Weights of a small transformer language model.
Size: 19 layers, 8 heads of 32 (4 for keys and values), MLP 832 ReGLU, vocabulary 5773.
Architecture: RMSNorm before each block, rotary positions, biases on query, key and value, tied embeddings, capped logits.
Training: a variant of Muon for these matrices, 1376M tokens, 5250 steps.
MLP neurons of a small language model. Each row is named by its layer, matrix (down: output weights) and neuron, and shows model dimensions 32-127. Each number is 128 + 24 x the weight over its row's rms, rounded and kept within 0 to 255. Numbers have three digits each. A neuron's up and down rows have the sign that makes its largest values positive.
A block is one neuron, or neurons of one layer that tend to fire together. After each block is what it responds to, as a language model described it from the Wikipedia text at the highest values.

L10.down22:126119139097124137155082121159141149156138104128146139115122155130188137121141145132122084139125148154109110150117135120108158107147128149166144153142157086142135151151176171141086169158149121105118156161093150136106141137150125161154126102099141137137107150118132152129123171117132123181
L10.down37:108136108134138176114149182130126120155128094166091131148093115102115149121149082129089105108135140129177121093180088098114149115150099132146128093154132114140159111149160139139086151107177142136136113117137129117107178103128102132103110118105116180103150140139128141110142100102145138130
L10.down117:157092101140116150125131125143156159186144086097133111153137174110145073102152140114126150132131113140116148168110086111108124126141135074118144114162147094110158129148109126127133144109145130126079114144106174096131116123139128130090159167169090111100144115104146132123121145099109125143
L10.down254:143108121109110161153103146137118137095117115134107151096114142132144088111149152096136135136115107126086129157127080103107106147123163122137152181147121139090107163115136136112094134112146098089120112163123081127154101140159115163140158120140109097154113128140147109139105149138164136130
L10.down286:093146092130126109119139099131160120106105124169117131157132148088115115096159131115136131124138107179149124144171154136115132138119167122130117108165114122140175098088082150168078151100166157135143120153159129124132144129129075118134133129154105124142148125122167095116120151154102151130
L10.down349:127118114116144119072163121166175109165147168139147117133118142137138094131167151146087153154129133184114133214120114124133128137147033126118149154144111136130112168167139115124127137184126098091137120169098157112132111126135129156093116133137157101129172101121127130126141143178130130199
L10.down372:107124083110128146103088124159113171229109115112128126145142177158133117171127109136166113102090168109104093117093102120186127148157129151112123109114168111091123147068128114127172121128149102139105102143146132113143113118110133123126090156151171153153129105097111107120125126106131086188
L10.down761:160136109097133120150130117088117126120125131137099080145117123111151099098124151097138127133146144117109138180117120161149110108145106153159141146082074138122134105114100128120160143113117112135100095097143148162177138131105095124111106133141130129132130106084125102126094158154144123171
Responds to: Before place or scope nouns

L16.down466:109151136081116126133143120136112136123129142115141185129119151117111156130083104129164111101105154151126134153105127118137152104112116097140084133131138115184146114130143167069130132119108087101137142163164091140124128157159115168156148095134084100147107105115113117123153150114120118188
Responds to: Auxiliaries before predicates

L13.down31:123120135117106089097108118137153126121122142162136151112113095130131132111130095111138109112107170102196110104096099086120119094127141101124113186127159136173111134089133159132114144155122117098111162123122140199095124114151085076097147117132158138158146107134114152141123089109103145147
L13.down120:112134142099127117165141137130107170147120092141171097141149162104074120121100122116082147113086153149126140097147119091133108134123152112106169110105102078169131106132118129130131132105135112096116131118102152110079124096168146136120112126117161156174135146102128157157156195140146055115
L13.down231:128122131137182156106135164142169095151115140129134141125133127132130111087137136191107111145149119149120160100118137075104129105133096089092167113153151111184145104124158166166081136143114099176113096133134145142085101154138070098137121097121149094136155154161133106143136132141153124106
L13.down234:077139141164127145106118142118125121123124077120105146106132110112113148117143139116120138121126096135171081098131108123068108118185123116158123101138104110097124089098142119120109118142143106106126150120122110101112099100097112096095115125131122157111110128098119115152104145109128144239
L13.down326:141193149136152121153142141147115145157119138118156138119124099130127139087134137117134151146151130114147136086137126113140115141126128139098140103140143158111142095150118135135165150156115104142163122123153106100167146102114139094094152091110173167149179100122113135094170163156168166124
L13.down382:104111176091145130118099137097133097113137137156104098082089149126103127109144083137123163119155173112133136112127157144169127130119155135100088118112132119135122147118138166080134181119120138109101163125113152114151123118110082098103135111158069157119125114105132150142111135134143138190
L13.down393:100134141147140145158137123131119114104169131141142101082130154115102103124152122100163138126153081161112117104093088125131146149114120095140121146123135147107106142114133119121114173139122137146168108103118124124147184137122107096103099107135100109140175153123121100093130103115135132170
L13.down654:106152088127169112137106164112148148114148116117135159120130132120105100092134107144172155172104118083175147087136110143122129102121115130113131144147144092108091154125109171138156167125100112119138145138148101119145104061168146140114121114141135148098124086127117171144113109084114087145
Responds to: Auxiliaries and degree words

L16.down693:162129110155121149109107070132094120112143099113114095191116133138145113114087134115126150140160155163125091148121155125137071119106143160118135154140139144124129195188154150103130159105156098107096117148111153139158120112121137125140151122138104139101096138149155147111117108170125150145
Responds to: Before a place name

L13.down193:154067120109139110069100091139100173083113117134143083123117098132104131147140126152141106107142146122160113152150095119138141148114143170063141098105104134145113127148122140120146149116172092134129166105147130112154178115116154120167139118149124153164102160107127134136110143118113121218
L13.down233:086173093128132111130155087185129122079128119140135121123120132130160114125122118120130104120144114153107121136079140166162091105167125122094107151141130112138156136130101117112139114131129114098164153144103142130143135150133131124127142092131103117139156095123174157110129125151151102255
L13.down386:151160114118108100095160144098101162089126134126179128129106101092140162124151124157137088100160116173116132067107143159138165156121166124091109135106140171146140091136101096136145119149137113142169147100107129115125105131131146154160123114111105113116135153109116128123095117120113177170
L13.down409:158145105124152119131144168137137133101114143171192074140178144105131124109157123132131127109138147117144150105156157124124121129075116120121100094116117103125129101119153151116128093137177094111112151123109166137107143166108104104164095185138122095139097176134132127142123082126132119095
L13.down569:089099119131106127144100105161091096124110123157128162124121117123141104164123167112087113133111116134141122129084171129174138104146134117125119125169122104128115123139148120132145154128173103130150131084138123106143110092120123109155156153133124144063171113151097139081129100093110160239
L13.down672:105126081143113119104125121135071151105107159147116096108144138148147132122115092137136065106133163129142110120110101089161128091132170109114138139103127128102097138131091095100160123138059193157099116118127104120144159137079117058139110131143126132090122130119141147156150164091116139144
L13.down729:088167120146073073103148068145144136171107141091163143120116098133161173156121074143118162153114143121150162159123113113144112124146134133114103132146118128129122157128141120134150158148098127117138130101145143112132126145177126109158113118116112132095112091123116120084086159106108145182
L13.down818:109154112137099123092163131117106131139112125138150157121125114124122128135163147101140118179086156105124102142117130139075119105134118109119147130087101139164150148095113135170174137149058094135128122154104138115090159104121117132149125135102131160148149146110135166111141126122146187184
Responds to: Clause-boundary commas

L13.down114:135134121083178122135120120149157093150140147123098093127130152115125107163107117160140110153110129115151114126134111126095117187144162113110117140102142132148136126119125114111152133123145130143165093124120150105122122164147135129113136144168129107120105109138125083126132089148109128210
L13.down154:172130105127109127145111113131121088164091125114161139134103127171178133111089136097120137133150120146116110112142151142146172115160128138112089130133148133124128095114167149131125167117122106099111101136104133158162131079133141130108169102140153123087154061131128089139153104139167120070
L13.down175:142155095111108104145153094103083107138138126129150111104099107107160144083131151148116119143128141103158070117092170109112090150134114128106095118114139093106129090173139126100103152088118140118119145128118144137155161094132123062074115111137139139138126120069169109093150128138126098154
L13.down194:131106133096163122128154133074156121140148129142139117119106160119161051119148133136098127149099140135096112130120145167094118122106160121125110115093111096117112110126154130133123135183133153167124148160132114133085107152159125159126129144091122145120105118150134166111144130148147109203
L13.down241:100131129126115125131120171130119117121148092161087136102114154162122073154128131072136170123155146122100153134097099142170123138146116101090138157125124134098099144136135137123149078082128123121051106139129127123151128140161115138142155181095106130097092114086120129090138134110126141168
L13.down277:133097112097117139102105144087140125103142118148149138151162094133102108132138177114127120108147108169134093177075204122100168129136129155146161117170090109099160133168151124143126120142114110140159146094130160142130110154170085128196121094167075105126108104145141150147138129137140123150
L13.down288:145115190137147155138131134139103130114160133174096148118072104148204093110131166117140141155124085091126163150125103137157132165111100105103077149144130128126133143117143156118104130156130147130133140137139118112119119130129121153066110108113135111165102147060128111098131145140107114118
L13.down788:107110162146127090142129133128144144159091131117082163149156164128149116133104105114163145156107113160132137149124119105168093125135112117124156139109164121104132134111136134112115102115148131136155110127134110154168209088127146092125171113106138096107114107121083067124120142117122114086
Responds to: Slot before country names

L10.down63:146140128139123131108140133141154124135118101104121120127132111108171133161136141104155139121090129139167131143115164161145148132132139129130100118115147111114137109157123144130159153155133127137105172127159140120096128156149071166156139124141138171109134097117122114100144138095125106159
L10.down81:149144120142126119100123139116132107155152114119136126125164122156130122168169122089135134105096160109168165139130087148148168125128142116109148112113106117152147103138109107116102121122118150117128101114169149135172158121162148119114159124122099144153123130052149149107097126128167143127
L10.down338:137142129110126171111099155149141143111154093086125072104152128136141137132129119097152139117132104150129116125129099124145101145148112132094155114130085093152062147166127126159125156094115144168131126143142142130122111152145104104089125188111144123124094093147119073110103142143154127159
L10.down346:139142133165105135086130130129133098122129107112149119170169108143148120118068100128142175110167125141122158127187122161152182163120123102114116138134104129111126128109143118136106137156143173106094118110109180090110108109112100112114153124120162155131123140109133150134091149133141121087
L10.down466:143088142154095089120136150140166164162117075114124137146131174172111122151116117155115135088147099134124132103089107147164118096119167139106146178162146121171122138087125155126157168163138134127072145163127144087133141127127123091131131130114139147120138060150124132107156167137128109164
L10.down526:117125110165077124112097086142142128130143120158117098119142179150129100164113116174111115143122185126100117103125104114120113126132158151110111114129193122143132134101125125097131166147123147144157115145099161143124106206125136162122131111132102103131121126123179164131102156135110157105
L10.down655:146134107136159156135118132135141154134130136129106160149136140152152144145167125127154076158106128137119131147140140107144148135102098101136169130123116090163123097070135163154132127115140129131111133106106142115076103099122141174140158160124109131104147144105131140159144123120152138168
L10.down780:107107167145146161135137140166127135144177089099132121097160111112164146118093121152133132120141066142159145107149113153134110118135129127119109101128115137116136142152142140152102145168151095145156145166096148136112070132149128141152082133158152133108119120122139097110129161151144132093
Responds to: Superlative/ordinal after "the"

L16.down243:131127129112097106089166125090130134113131084113153156171084150124135154128158128093112166136101145150098152083137091144107119124094131107144091110132105117147151147133120134170134153106114127123115160088126170130136142121116126113126118124095132141139132090129135162139122143148125109216
Responds to: Clause-ending comma after stats

L10.down122:132126161165132080097169111121169100107111155124120117103074138123111119127120142075176113139129133134161127143146124085136163101103112129116148173100154098144116128106141116135153135109113109126119127106116180151158145121127123100195119131099114132154114072116150121136095146124178109169
L10.down161:153164133104120147194143124171122110140142113105139090171138145107153130160105119128148130163101114132161119139132102098180142153167158116160106139168142122115151182097152116167158093161151102114133112110129128149132090144100125170109162141145131131142088146146136113121142103168135136185
L10.down269:136123129149117105130124123137104145119156123135124140141146158104132107161080171123149166117094112127132099106110095119154145164112120147102150116168136141106118114127105118118119135091121146145117153116136135137100169159139170096113182148131142160118153145105104152096139111091108133128
L10.down447:163172150106074123140160134086121099102159114155140102131115121092109130137130091116118085108115057144158141119162141126144144133153163116101097125131190100110090135178110117158132127153128109117115090109111148144140108127122107132153165120158150139126142143104079140128119118125118122150
L10.down499:098107152139149130132130133150123118128114156128125143131142152144165110159118127158171117126130116137197079114130105088150152123108189122111129137116107109111150138134150112125140130119073131154118135127139191140163193111139132142145114146130151097064134155101099099119126157113150132116
L10.down583:069133127148100154118123068125110164079136118137111139117122113165123117139111136106100108097080144133137151164110145127107142144103136145089102101128092160147114104137127110144112131131139099147115131093139118160144137115133106085122152158131131119107171089150140125115121133157153080033
L10.down766:134140129074110122134153093170145104132156128121101125150192151138152126131131125142132099104094147125131077130098131131124112141166127122121103149128115169136106124129112117117122077133089123093141139112106090169128141134129131114168097113100158136102149146130091135136152140131106113204
L10.down778:153171138123101111141137124119140143158144118156108137130124142152122141126142147140139090100109147120185115141128125142148107139157085115170117131169151141155130095172109107136156115179116116151162098108115140109171119162138126081104142122130155168187182105122178167078117197101166117122
Responds to: Coordinating conjunctions and commas